MLP neurons of a small language model. Each row is named by its layer, matrix (down: output weights) and neuron, and shows model dimensions 64-159. Each number is 50 + 10 x the weight over its row's rms, rounded and kept within 0 to 99. A neuron's up and down rows have the sign that makes its largest values positive.
After each neuron's rows, "fires before" lists the tokens most often just after its 100 highest values on Wikipedia text that the model never trained on. A number after a token or word is its count.

L8.down352:50 61 44 51 37 44 36 59 46 66 33 30 35 28 70 59 40 35 46 45 40 48 56 55 54 56 52 60 64 40 47 37 45 52 51 52 59 71 59 53 77 60 57 46 51 45 57 70 51 45 36 45 60 34 53 72 54 53 58 55 40 51 51 51 32 48 46 43 45 57 68 44 46 52 53 27 37 57 31 47 56 56 39 62 54 52 41 54 57 45 51 65 45 44 38 43
fires before: "1" 20, "3" 16, " |" 13, "4" 13, "2" 12, "5" 9

L4.down256:34 54 63 37 61 59 55 61 50 58 47 53 34 46 40 49 44 46 55 62 54 51 43 39 42 39 59 38 55 52 33 41 54 20 66 42 39 45 57 57 56 53 49 51 68 43 59 43 49 62 33 56 51 54 49 46 50 62 32 62 50 37 52 51 33 38 44 51 55 67 70 68 66 67 41 52 71 42 48 48 40 54 64 77 53 50 38 41 44 44 58 46 37 63 52 53
fires before: " |" 55, "\n" 8

L6.down40:40 44 40 61 49 39 46 48 66 52 50 31 83 54 56 36 52 71 56 51 66 38 41 43 54 47 43 49 39 58 56 62 50 65 48 42 54 41 40 39 49 51 49 53 44 49 41 50 37 69 46 71 44 53 40 41 57 47 63 55 36 49 48 44 52 53 37 55 71 45 47 65 37 61 51 34 64 54 53 52 56 42 33 48 67 43 40 53 61 37 41 76 55 53 39 42
fires before: "-" 25, "\n" 18, " The" 6, "or" 4, "am" 4, "|" 4

L7.down399:65 53 52 48 56 36 57 59 49 57 38 52 55 40 45 73 49 46 53 55 55 56 43 43 50 43 57 56 43 42 48 39 56 59 54 43 52 51 50 39 48 63 51 40 47 46 46 46 60 52 65 43 55 69 47 42 38 49 51 51 43 61 49 52 65 39 48 59 40 40 25 62 60 46 46 49 62 51 52 48 43 54 43 62 57 46 34 36 60 46 49 44 54 57 53 54
fires before: "1" 28, " -" 25, "2" 22

L6.down89:56 50 49 45 40 66 36 64 60 18 66 60 35 56 50 49 45 49 40 51 41 36 62 38 55 50 48 58 68 63 39 39 50 31 71 52 55 62 47 53 48 44 52 46 55 50 50 37 67 23 31 56 46 35 52 57 33 52 41 59 43 33 50 58 56 50 60 52 34 52 37 59 61 38 39 39 47 63 42 53 43 57 55 41 43 45 40 54 54 36 61 42 46 58 60 36
fires before: "0" 37, " |" 24, "." 9, "5" 4

L6.down293:39 63 62 54 54 53 60 31 48 61 34 62 56 43 47 47 50 58 37 38 56 44 47 38 44 52 49 61 51 41 62 54 48 72 49 50 40 38 35 74 47 28 56 26 70 28 42 57 64 57 32 56 46 35 44 55 53 46 32 46 57 53 47 33 48 44 53 67 63 65 74 61 47 55 29 45 55 61 48 44 35 48 51 46 61 48 53 50 57 57 53 46 55 55 37 56
fires before: "==" 35, "The" 9, "===" 8, "|" 7, "In" 6, "A" 4

L8.down258:30 59 52 42 38 53 44 44 71 48 41 49 56 62 42 70 48 47 49 54 51 43 39 57 60 60 51 54 56 44 38 43 47 45 53 44 53 35 52 36 56 54 55 59 38 32 58 42 34 65 27 50 21 55 63 50 56 49 44 42 51 45 45 46 40 45 58 48 45 53 50 50 48 33 54 67 53 54 70 59 54 33 50 48 36 49 59 37 52 41 49 44 51 52 60 55
fires before: " |" 22, "." 11, ")" 10, "%" 7, "0" 5, " s" 4

L7.down232:35 53 49 49 58 50 62 56 54 42 24 39 50 58 29 51 52 58 63 56 74 57 40 61 41 71 69 40 60 49 58 57 46 79 39 57 47 53 52 39 37 52 40 60 61 47 61 48 63 55 48 62 52 52 47 52 60 58 55 58 47 35 60 37 53 49 54 59 51 57 65 27 52 48 30 49 45 45 57 50 62 47 38 66 55 51 43 43 21 74 37 45 44 38 61 52
fires before: "2" 19, "1" 19, "3" 11, "6" 7, "%" 6

L7.down71:49 43 66 61 37 57 56 42 63 55 31 60 58 46 54 54 52 54 39 51 49 39 26 55 56 50 51 46 64 68 74 55 62 58 51 65 59 55 48 42 55 53 58 51 66 64 42 23 54 53 61 51 59 43 58 45 62 63 43 70 33 55 58 56 57 40 45 51 68 46 52 38 51 50 38 52 52 37 39 57 62 47 44 76 41 51 62 51 51 44 39 61 24 52 64 53
fires before: " " 34, "\n" 14, "3" 6, " C" 4, "0" 4, "4" 4

L8.down151:54 40 38 62 34 51 52 77 54 61 66 40 30 64 52 67 38 48 64 45 42 43 39 48 58 48 41 41 66 51 42 57 57 52 50 54 47 46 39 68 64 53 54 49 44 68 64 56 62 58 61 59 54 55 65 48 45 65 44 27 56 62 56 60 56 46 62 29 47 69 52 46 57 50 54 39 58 41 46 51 68 59 53 45 32 40 51 43 48 60 40 28 48 65 46 61
fires before: "0" 52, "3" 11, "1" 9, "4" 7, "2" 6

L4.down56:48 51 56 45 59 48 43 54 36 35 47 39 57 51 47 66 47 58 48 59 40 54 55 61 57 67 40 46 49 45 40 80 41 47 45 38 45 28 57 48 59 41 58 55 39 54 35 67 49 32 69 50 54 54 43 37 49 55 43 44 48 68 74 55 49 53 57 53 52 29 60 51 49 49 47 47 44 64 47 66 40 48 45 45 49 53 42 57 53 43 58 55 47 46 33 67
fires before: "\n" 58, "==" 15, "M" 5

L7.down81:42 39 53 59 42 52 49 45 64 39 48 53 41 58 42 43 49 43 39 50 64 57 46 51 51 68 52 58 38 42 69 53 49 66 41 56 35 53 54 67 45 44 57 49 60 23 61 45 31 49 54 57 65 57 40 62 54 63 46 60 34 61 43 49 57 55 75 62 55 54 47 47 55 51 38 53 39 46 52 32 33 51 47 54 26 46 52 51 52 27 57 58 70 56 35 48
fires before: "," 30, "." 16, "S" 5, "3" 4, "7" 4

L8.down118:36 77 35 57 71 49 46 36 63 34 41 48 72 49 40 51 66 46 47 22 68 63 38 42 46 46 45 38 57 51 54 63 54 65 27 50 54 60 59 50 47 42 46 39 48 50 56 43 48 61 41 42 46 49 44 60 47 41 67 48 58 41 51 55 40 50 42 76 46 55 50 52 34 38 56 53 29 41 64 48 49 58 60 58 65 41 50 52 50 53 41 39 51 29 45 48
fires before: " |" 48, "%" 11, "." 6

L4.down345:49 56 33 59 47 54 41 51 38 38 58 59 61 41 53 62 56 55 50 38 59 51 23 53 71 46 48 59 39 62 49 46 46 51 49 38 64 67 38 57 48 60 50 70 37 52 41 31 56 56 49 56 49 39 44 43 44 40 49 59 56 42 45 58 57 57 37 50 61 41 41 46 70 50 44 51 44 53 37 56 66 50 50 38 37 40 51 51 48 56 60 48 61 59 53 44
fires before: "\n" 28, " He" 8, " The" 8, " In" 8, "|" 6, "-" 5

L8.down159:63 54 54 41 52 58 41 55 56 45 50 47 48 33 50 28 46 69 49 37 58 45 56 42 42 52 47 34 50 55 40 45 62 62 42 51 54 49 49 59 45 47 53 60 43 59 47 32 34 49 49 67 60 48 32 55 57 37 53 44 45 28 44 57 43 46 50 52 50 34 43 37 52 75 52 52 63 30 28 47 41 60 42 63 68 52 56 45 33 56 46 56 74 70 53 54
fires before: "ist" 17, "ess" 10, "inc" 7, "act" 7, "ab" 6, "im" 6

L7.down251:48 62 41 50 42 57 54 42 53 67 50 55 57 50 31 49 60 49 21 36 45 62 52 55 63 51 52 63 49 45 35 44 52 48 52 42 29 59 43 60 55 57 43 86 67 37 63 61 56 41 48 60 53 54 56 62 46 47 59 63 56 64 53 34 47 41 53 41 44 41 60 35 37 49 53 42 47 61 61 51 43 57 49 58 72 53 50 47 50 62 39 62 69 58 50 52
fires before: "2" 45, "1" 39, "3" 6, "6" 4

L4.down169:43 48 43 37 53 48 48 71 50 51 46 29 50 61 24 51 44 64 54 53 47 34 55 61 36 44 49 49 53 45 37 58 34 55 34 22 52 42 54 34 57 24 58 53 25 72 40 55 44 34 59 36 46 53 45 53 36 39 49 26 44 40 67 61 59 45 67 59 67 44 52 41 41 45 61 52 30 41 46 42 45 56 55 38 38 49 41 48 53 61 49 52 49 47 52 43
fires before: "\n" 43, "M" 8, "==" 8, "The" 5, "A" 5

L6.down324:48 68 54 50 40 43 45 47 37 50 55 54 42 40 69 43 41 58 35 47 37 40 59 65 50 54 44 66 64 51 41 44 54 66 67 47 49 62 73 48 60 77 59 65 38 59 33 52 48 22 52 50 45 36 55 66 55 45 38 56 45 58 23 63 67 46 62 34 53 55 43 55 66 43 29 62 52 36 39 43 59 53 59 52 43 51 49 49 49 52 69 50 58 62 42 63
fires before: ")" 18, "–" 13, ")," 11, "0" 11, "1" 6

L4.down216:56 46 52 51 47 63 36 55 34 38 60 33 60 50 40 30 47 62 52 37 49 42 37 41 50 62 43 59 55 61 52 65 47 49 50 40 59 45 58 43 52 43 50 58 36 46 44 41 61 36 50 52 51 33 57 45 49 51 42 39 47 58 76 61 45 43 55 28 48 45 50 64 55 59 47 49 64 65 31 54 52 59 61 54 37 48 55 78 54 43 48 52 30 40 57 51
fires before: "\n" 45, "==" 14, " " 8

L4.down388:42 36 68 45 54 53 54 40 41 59 54 62 60 60 59 45 48 52 60 53 46 71 49 33 50 45 46 46 40 46 48 59 56 58 46 55 50 43 60 54 62 49 55 73 42 39 56 36 45 57 55 50 58 36 58 43 59 48 49 60 51 35 25 68 45 45 37 65 46 54 52 57 52 50 41 49 47 30 65 60 60 44 55 38 67 46 52 60 49 38 57 50 59 54 58 59
fires before: " a" 24, " the" 12, " an" 6, " M" 5, " D" 4

L8.down94:38 50 60 59 43 61 50 58 58 52 60 62 37 40 53 46 40 58 51 48 38 49 62 60 65 40 59 35 70 50 57 51 38 48 56 63 41 49 33 43 47 51 47 35 42 62 60 50 53 54 39 48 67 53 53 46 49 56 55 47 33 59 58 53 56 32 42 43 30 38 59 65 40 36 51 47 37 66 46 41 48 41 57 50 31 49 41 41 45 43 56 48 41 61 45 72
fires before: "0" 49, "3" 7, " to" 5, " the" 4

L7.down145:58 50 46 63 46 51 54 45 58 50 62 66 43 59 54 53 73 62 46 44 53 41 60 53 54 48 76 59 30 44 31 46 49 48 43 62 49 45 47 65 49 59 54 49 58 44 54 61 44 33 68 60 60 44 30 43 37 62 47 56 68 46 47 51 37 49 48 54 47 69 36 70 56 52 39 46 47 37 62 56 30 61 57 64 47 41 41 51 51 42 60 60 55 55 33 51
fires before: "\n" 32, "A" 7, " a" 5, "er" 5, " an" 5, "ex" 4

L5.down386:46 51 46 58 53 40 49 34 44 42 67 51 56 53 52 59 53 52 59 53 47 53 47 42 56 42 42 69 55 54 67 59 46 46 33 58 32 60 22 39 50 58 41 63 49 58 39 56 56 42 45 47 43 50 47 46 44 44 50 54 54 43 44 69 57 48 40 70 58 59 61 59 48 40 64 43 39 31 42 65 54 41 54 53 48 44 49 63 54 53 57 53 60 58 52 53
fires before: "\n" 33, " The" 14, " He" 6, " His" 4

L7.down268:38 35 58 53 57 56 46 41 53 55 42 54 50 52 38 44 43 65 64 69 60 37 43 59 42 60 47 65 58 40 56 55 51 54 58 48 37 38 44 58 56 50 48 54 53 40 43 55 55 73 35 47 54 51 42 57 40 59 63 28 38 27 48 44 50 56 46 52 56 42 55 62 70 56 46 52 54 45 57 43 72 25 35 62 56 53 53 55 50 62 45 53 49 56 30 47
fires before: " |" 16, " of" 10, " is" 8, "ic" 7, "ing" 5, "y" 5

L8.down33:40 58 53 50 53 56 57 59 51 60 34 38 21 48 40 52 47 65 54 47 42 47 47 48 45 46 42 42 61 48 55 68 49 57 55 46 38 26 45 45 49 50 49 48 43 45 58 69 57 62 52 49 26 70 40 47 65 45 44 56 51 45 79 53 43 44 50 45 58 32 67 60 53 49 63 51 51 59 43 49 32 54 38 56 41 52 49 45 47 59 44 43 32 56 74 57
fires before: " " 19, "." 15, " (" 13, ")" 9, "T" 6, "0" 6

L5.down91:46 60 43 41 55 25 53 53 41 49 56 55 63 49 75 76 54 37 45 41 52 51 48 52 55 63 35 37 50 60 60 39 53 39 35 30 48 58 53 56 61 73 64 78 53 50 56 69 51 46 59 46 49 51 42 54 48 56 60 49 46 46 23 49 52 53 53 36 50 33 33 40 48 39 64 61 53 34 54 62 62 55 48 61 45 53 42 55 53 34 49 57 57 41 32 60
fires before: "\n" 29, " He" 7, " His" 6, " In" 5, " She" 5, " The" 4

L6.down202:58 71 56 48 58 37 49 58 42 38 57 27 58 65 32 55 58 43 54 44 50 55 35 38 48 38 54 70 44 53 56 40 43 60 52 41 55 45 53 55 47 64 45 80 29 67 52 48 43 39 53 41 38 64 60 45 48 49 54 38 40 46 60 63 51 53 35 60 55 58 52 54 62 44 59 58 29 50 56 45 55 39 47 50 56 42 46 43 67 47 46 45 69 55 55 55
fires before: "|" 68, "-" 5, "|---|---|---|---" 4

L8.down140:47 36 48 45 57 27 37 25 36 52 60 49 36 39 47 46 50 39 48 33 47 51 71 43 39 64 58 56 44 58 49 55 29 44 48 38 53 56 43 43 37 67 52 62 50 50 41 57 56 54 40 58 46 52 44 60 39 48 42 50 45 41 54 59 33 62 50 41 48 53 60 37 38 38 61 69 54 45 48 74 65 42 68 44 42 47 52 54 49 64 37 49 67 56 47 49
fires before: " " 36, "\n" 30, " |" 11, " −" 4

L7.down349:51 51 55 57 35 46 34 44 44 49 56 72 53 46 38 40 50 41 44 51 34 41 44 52 42 49 67 60 53 61 39 57 59 58 36 50 55 41 53 36 34 37 42 56 35 49 54 39 62 45 61 49 57 60 56 37 52 42 34 49 55 58 41 66 61 48 46 47 40 48 51 56 49 44 64 53 63 30 37 59 68 45 55 28 53 48 38 56 70 64 54 54 58 65 54 48
fires before: "0" 26, "9" 24, "," 14, "2" 9, "8" 8, "1" 7

L6.down35:48 75 67 48 70 42 59 36 54 72 36 47 56 31 39 54 57 34 53 37 41 52 61 47 43 41 62 54 57 44 47 64 48 64 38 45 54 46 47 47 65 47 67 41 59 41 58 44 41 76 53 47 56 42 36 57 63 42 70 37 43 38 49 22 41 43 44 54 42 70 64 29 40 63 53 58 35 49 49 50 51 70 41 68 43 51 36 57 45 62 43 50 42 42 53 45
fires before: " " 41, "\n" 33, "|" 7

L5.down391:32 43 48 64 42 54 48 49 52 91 66 42 43 48 57 62 52 38 54 64 43 56 43 39 42 52 54 27 63 46 39 53 48 50 42 52 45 56 53 61 49 58 49 46 53 41 49 53 57 48 56 42 43 64 56 50 55 40 53 53 54 54 45 44 58 58 38 52 58 45 44 54 48 45 55 55 60 69 35 51 45 56 52 42 49 53 49 52 52 40 51 44 47 45 34 45
fires before: " |" 21, "2" 15, "1" 14, ":" 5, "0" 5, "9" 4

L6.down390:53 50 50 47 46 53 44 52 61 50 82 58 52 58 54 52 53 55 48 54 45 43 48 44 55 50 56 48 59 51 58 38 51 33 58 36 33 39 42 49 28 64 55 50 49 51 36 42 54 41 45 46 46 43 50 55 36 41 45 39 59 39 44 63 50 49 50 50 47 58 55 56 54 50 30 30 45 61 40 58 45 38 45 21 60 56 46 59 50 42 70 49 49 60 42 42
fires before: "0" 19, ")" 13, "1" 11, "8" 7

L6.down24:49 47 29 58 49 49 63 51 51 42 58 46 61 46 41 53 52 26 33 37 44 30 66 54 54 46 54 49 45 57 37 40 44 43 48 74 50 33 43 45 53 49 55 54 44 60 61 38 69 39 64 37 46 60 56 45 51 57 59 63 58 39 58 61 58 57 56 81 58 49 58 55 45 41 63 59 48 52 60 65 56 41 55 40 27 41 32 46 51 52 59 46 50 38 44 57
fires before: " |" 30, "9" 9, "5" 8, "3" 5, "0" 4, "." 4

L7.down395:46 52 60 44 52 41 29 49 47 37 39 34 44 45 46 30 38 60 74 55 49 59 50 62 42 54 52 44 37 63 47 38 44 42 36 37 54 70 46 51 47 57 35 49 55 42 42 50 37 39 57 61 49 37 52 49 43 47 50 59 46 52 61 53 35 69 42 32 41 70 48 37 27 31 63 48 51 49 68 61 63 60 50 58 49 27 47 70 42 46 42 45 45 47 41 35
fires before: "-" 50, "\n" 20, "|" 15, "|---|---|---|---" 5, " " 4

L8.down146:43 47 60 59 54 47 51 38 59 58 52 45 55 52 57 32 55 51 35 44 19 48 42 43 47 46 56 52 46 54 56 52 44 34 25 41 41 61 55 56 46 63 48 43 58 41 59 50 41 59 51 62 65 54 36 56 40 20 58 55 47 61 45 54 40 42 49 53 48 42 40 67 58 32 48 53 68 51 63 64 49 59 42 71 39 54 63 60 57 55 43 39 51 39 49 53
fires before: " |" 36, ")" 7, "1" 6, " (" 6, "3" 6, "7" 5

L6.down278:63 67 32 60 44 57 64 58 52 47 58 50 61 40 37 47 42 62 52 45 57 33 30 60 41 39 57 62 43 61 44 73 41 55 58 14 40 51 59 62 62 60 50 57 65 70 58 59 43 42 51 46 47 38 49 63 52 43 46 49 54 28 41 55 34 51 39 46 56 58 39 57 58 39 43 31 51 40 40 73 44 48 65 52 54 54 31 54 57 61 39 52 67 67 52 64
fires before: " " 21, ")" 13, "1" 11, " in" 10, "4" 6, "8" 5

L4.down9:61 52 39 68 51 49 56 48 35 37 49 58 62 44 68 58 54 39 27 60 48 49 51 40 63 43 55 67 51 52 57 45 46 62 52 61 37 57 61 40 37 58 49 80 38 57 54 42 49 55 64 58 40 43 50 57 55 38 51 76 61 41 34 40 42 54 35 49 64 42 51 44 52 36 47 46 38 30 61 64 60 38 50 41 56 55 63 57 50 48 59 47 48 48 55 57
fires before: "\n" 29, " He" 11, " The" 11, " She" 5, " In" 4

L5.down271:47 36 36 53 49 39 45 41 52 45 50 58 54 45 65 50 51 40 32 56 46 53 47 50 61 45 37 42 45 65 50 65 35 58 48 53 42 65 63 26 59 70 49 76 55 49 47 63 50 32 51 50 39 59 46 51 40 42 39 62 50 38 52 55 55 56 42 40 52 63 57 36 44 47 43 42 54 35 58 70 64 54 58 50 57 45 66 48 50 41 38 51 51 47 24 53
fires before: "\n" 28, " He" 8, " The" 7, " She" 4, " D" 4

L7.down285:61 50 49 44 49 52 40 55 58 65 29 55 47 37 48 44 47 64 58 44 59 47 52 54 50 44 53 57 42 61 46 53 55 69 46 43 61 44 48 56 48 59 49 57 50 53 64 54 51 45 57 57 63 48 49 40 50 44 59 51 42 32 57 73 58 52 53 52 61 48 44 50 56 37 63 51 54 54 50 44 47 51 55 55 35 12 37 56 47 55 36 49 47 40 54 52
fires before: " |" 27, "–" 19, "." 13, "9" 6, " " 5, "\n" 4

L6.down259:47 72 51 47 48 48 40 51 47 51 35 38 50 63 31 54 61 60 50 36 49 64 43 58 44 56 45 53 39 54 52 65 57 70 31 45 45 54 34 55 36 39 52 50 54 49 51 34 53 55 51 60 51 52 46 48 52 56 61 51 46 50 32 54 42 48 44 61 58 72 76 38 40 52 42 54 54 46 56 50 45 60 30 53 57 37 57 55 44 64 45 43 35 35 58 53
fires before: "\n" 26, "-" 14, " The" 12, " B" 5, " He" 5

L4.down113:56 56 53 41 55 64 56 71 60 56 42 43 56 51 37 44 45 43 40 56 46 47 41 46 43 67 42 35 70 43 44 41 38 67 53 51 59 34 59 37 63 30 58 59 38 52 57 71 50 30 66 55 41 63 47 58 47 48 54 42 45 66 73 50 50 54 63 50 56 30 45 61 20 55 52 57 43 38 55 44 37 56 47 53 49 50 70 34 46 59 58 52 59 53 54 41
fires before: "\n" 78, "==" 9, "-" 5

L4.down420:48 64 30 59 31 29 64 41 46 36 54 51 63 56 42 61 50 40 52 45 54 49 50 45 73 45 50 71 51 49 58 63 53 35 52 50 50 67 51 42 34 63 51 72 51 62 58 49 57 53 64 55 51 51 48 56 41 42 66 61 51 34 56 42 55 51 38 65 43 70 44 54 60 53 58 45 39 60 41 51 57 43 42 40 36 37 42 70 55 49 56 51 52 43 53 60
fires before: "\n" 39, " The" 10, " She" 8, " He" 5, " In" 4

L7.down73:46 67 54 39 52 44 39 42 42 56 67 62 61 61 44 63 68 49 34 68 49 41 55 55 34 36 53 58 52 54 52 51 76 44 60 52 44 47 48 51 53 52 55 23 46 48 47 55 49 38 65 48 30 36 48 48 57 30 61 38 45 66 50 40 43 25 50 41 37 47 50 52 55 53 60 33 46 53 44 29 57 41 49 50 56 52 63 57 48 48 47 70 50 49 49 32
fires before: " " 50, "," 5, "." 5, "4" 4

L4.down291:43 49 46 68 49 41 60 44 30 33 63 58 59 37 57 56 53 57 59 47 51 51 46 46 80 34 43 69 52 61 57 54 47 47 46 51 58 65 42 55 43 73 53 72 40 64 54 50 55 44 56 59 51 47 49 46 46 53 55 78 51 27 41 62 48 56 37 49 37 61 60 52 58 38 48 47 40 48 57 62 64 46 52 34 37 47 41 90 51 44 57 48 42 38 51 60
fires before: "\n" 34, " The" 12, " He" 8, " In" 4

L5.down153:42 59 72 57 45 42 46 48 55 62 52 59 55 55 51 54 47 35 27 52 68 49 73 62 34 50 45 58 34 35 49 58 37 59 58 40 30 44 25 50 54 46 68 62 53 40 49 58 37 41 39 55 49 42 48 62 26 44 52 46 53 38 39 58 50 50 31 51 58 50 40 39 64 51 52 57 43 51 44 37 55 59 58 47 51 53 53 63 52 50 45 52 37 59 57 61
fires before: "\n" 36, " " 18, " b" 4

L4.down38:50 48 41 65 35 38 55 68 41 41 62 45 50 48 40 52 52 42 38 35 57 46 62 49 71 34 48 49 48 63 72 66 49 60 59 57 41 53 50 33 55 59 53 59 52 67 37 51 47 52 75 51 57 57 42 47 50 51 60 86 52 44 44 52 42 52 39 54 44 57 43 48 44 55 45 61 55 43 56 54 44 45 47 33 34 47 36 77 54 46 60 48 36 42 53 60
fires before: "\n" 41, " He" 11, " The" 6, " It" 5, " In" 4

L4.down328:38 56 44 37 65 46 43 75 51 55 43 29 64 68 50 63 47 59 46 53 42 56 53 27 66 67 40 40 63 46 46 62 50 51 54 45 58 34 62 49 57 42 55 68 16 38 59 48 43 33 58 50 66 45 59 71 53 61 51 35 54 48 37 48 25 45 39 57 39 63 64 50 73 46 44 56 58 51 54 39 33 50 48 64 43 52 45 48 44 48 68 52 50 62 35 48
fires before: "\n" 29, "-" 23, "==" 9, "The" 4

L4.down282:52 65 23 55 57 43 46 60 58 44 53 58 51 59 57 38 51 45 41 67 42 42 48 54 41 47 52 57 57 49 38 83 44 47 46 25 44 53 73 55 67 59 54 38 46 56 34 61 47 47 47 45 42 59 47 65 47 35 67 39 49 62 59 40 48 51 42 57 49 63 43 53 58 45 58 50 56 39 43 53 57 53 49 67 44 51 41 45 35 66 43 55 67 45 59 60
fires before: " " 25, " in" 12, "ing" 8, "ia" 7, "er" 7

L4.down70:34 48 39 38 49 63 55 76 49 48 47 35 55 51 37 59 35 44 46 50 45 42 53 54 42 41 48 61 58 51 47 15 59 54 59 50 52 39 60 62 57 29 49 59 50 38 54 61 40 54 47 41 58 46 37 36 44 53 46 43 51 48 53 40 41 51 48 49 57 37 45 49 62 63 52 52 45 66 44 34 49 47 39 57 50 42 55 49 38 46 44 59 55 39 58 46
fires before: "2" 15, "5" 14, "1" 13, "3" 11, "0" 9, "6" 8

L6.down212:45 35 51 44 82 50 43 68 58 56 57 60 66 64 57 43 46 61 36 51 65 48 50 38 60 51 47 44 31 45 64 58 47 55 43 48 65 45 29 56 46 34 47 44 39 43 38 56 49 68 47 48 42 58 44 44 34 47 68 39 53 60 56 49 44 48 42 58 54 53 38 41 45 62 62 51 53 66 50 33 70 52 49 48 76 38 56 52 45 37 43 52 59 50 42 61
fires before: "|" 35, "\n" 23, "-" 7

L7.down25:49 34 39 48 54 46 28 48 31 57 50 52 54 39 58 62 46 64 44 51 53 39 57 57 59 48 59 58 46 35 47 54 44 46 39 46 40 43 39 19 45 65 50 77 26 75 41 33 50 56 58 46 46 43 50 44 62 49 41 44 59 35 51 57 40 40 58 63 43 46 37 43 54 59 62 43 53 53 44 50 52 40 54 52 48 57 40 49 41 48 55 69 52 48 49 45
fires before: " " 47, "\n" 23

L6.down312:60 46 33 40 38 29 64 34 26 45 53 59 33 55 41 71 47 50 39 69 53 47 54 69 46 30 47 47 62 52 64 70 48 55 46 35 50 62 51 40 46 38 59 45 38 35 48 45 36 68 68 49 65 53 53 45 55 43 68 42 48 53 52 52 53 48 48 42 42 28 47 46 46 44 60 52 60 41 47 45 66 51 44 55 65 59 12 45 53 51 54 42 47 36 65 39
fires before: "," 15, "." 11, " and" 7, " of" 6, " were" 6, " in" 6

L4.down122:40 52 52 42 43 44 60 51 27 62 35 49 38 46 39 52 51 49 37 57 61 68 58 63 33 64 55 35 69 52 70 49 43 62 62 51 64 55 71 75 44 47 46 47 59 38 47 44 54 58 47 56 46 60 53 55 51 56 52 47 47 56 51 40 38 49 43 43 38 56 54 57 40 49 50 58 59 47 35 41 51 53 50 50 38 55 59 59 47 42 59 59 35 49 28 45
fires before: " " 23, "." 11, " (" 8, ")" 8, "4" 5

L8.down256:59 49 64 40 37 43 35 54 56 72 66 53 54 61 42 56 50 38 58 59 38 54 62 73 46 35 49 57 53 57 52 72 57 60 68 50 42 52 46 68 56 61 51 48 36 56 49 62 45 39 50 55 47 32 47 48 41 44 46 49 46 56 56 49 37 60 44 51 52 42 57 44 67 55 48 49 55 58 55 59 66 59 59 33 64 73 35 53 60 63 57 63 42 53 43 46
fires before: "9" 21, "8" 11, "5" 8, "7" 8, "6" 7, "3" 6

L4.down192:48 52 44 55 57 39 48 53 62 45 37 36 55 56 40 72 47 44 54 47 59 54 36 67 41 50 45 58 65 47 47 50 80 43 55 42 42 55 51 55 41 50 49 38 44 35 42 49 58 49 46 54 30 38 42 75 40 68 63 40 50 74 43 44 57 52 47 48 49 16 37 59 65 47 46 51 51 48 48 40 73 47 44 47 57 39 41 60 51 46 52 60 49 45 69 46
fires before: "s" 21, "\n" 20, " |" 7, ":" 6, " v" 4

L7.down91:57 64 61 66 51 47 81 60 44 52 44 42 44 51 44 58 49 64 38 45 55 55 36 52 67 51 38 57 53 45 42 49 52 43 25 38 49 45 52 42 45 39 47 38 67 33 54 52 57 64 43 45 40 54 45 42 56 58 50 49 41 42 72 42 49 57 77 51 46 46 46 58 46 55 50 72 74 63 44 38 70 43 28 53 66 57 66 51 72 43 44 57 40 49 50 55
fires before: "\n" 41, " The" 8, " He" 4

L7.down370:51 41 34 44 61 36 47 46 38 45 54 59 46 54 49 35 44 46 40 61 46 53 39 48 52 39 39 69 60 63 37 39 52 60 53 51 44 49 67 36 62 60 58 76 48 54 56 40 56 55 55 55 56 56 37 62 44 47 61 61 61 58 58 49 54 42 51 50 42 38 47 31 50 53 65 39 56 57 27 68 56 47 53 41 54 69 45 51 55 60 55 41 45 52 47 51
fires before: " " 25, "\n" 25, "." 5, " D" 4

L6.down37:54 55 81 46 40 49 43 57 47 39 45 73 48 52 58 70 40 54 30 47 52 54 50 41 56 54 40 41 34 48 47 63 49 44 62 56 44 44 40 64 56 37 51 54 39 52 53 60 31 50 46 47 69 44 66 63 56 48 39 65 50 42 47 59 53 55 56 41 49 61 44 64 37 55 42 60 53 60 53 40 53 59 56 31 52 39 55 49 44 52 54 46 60 44 64 44
fires before: "\n" 75, "==" 9

L8.down82:63 50 37 56 56 51 38 50 40 39 50 60 60 47 34 53 50 50 60 52 44 53 44 53 45 48 61 49 46 44 40 44 47 45 51 33 47 28 61 36 48 35 39 40 51 45 43 48 48 56 43 37 53 55 55 49 39 42 23 38 38 42 35 44 23 45 28 45 31 49 51 61 44 48 60 52 51 48 52 40 49 62 52 45 53 55 33 43 52 49 45 29 33 46 56 51
fires before: "9" 25, "0" 13, "1" 11, "8" 11, "6" 8, "4" 7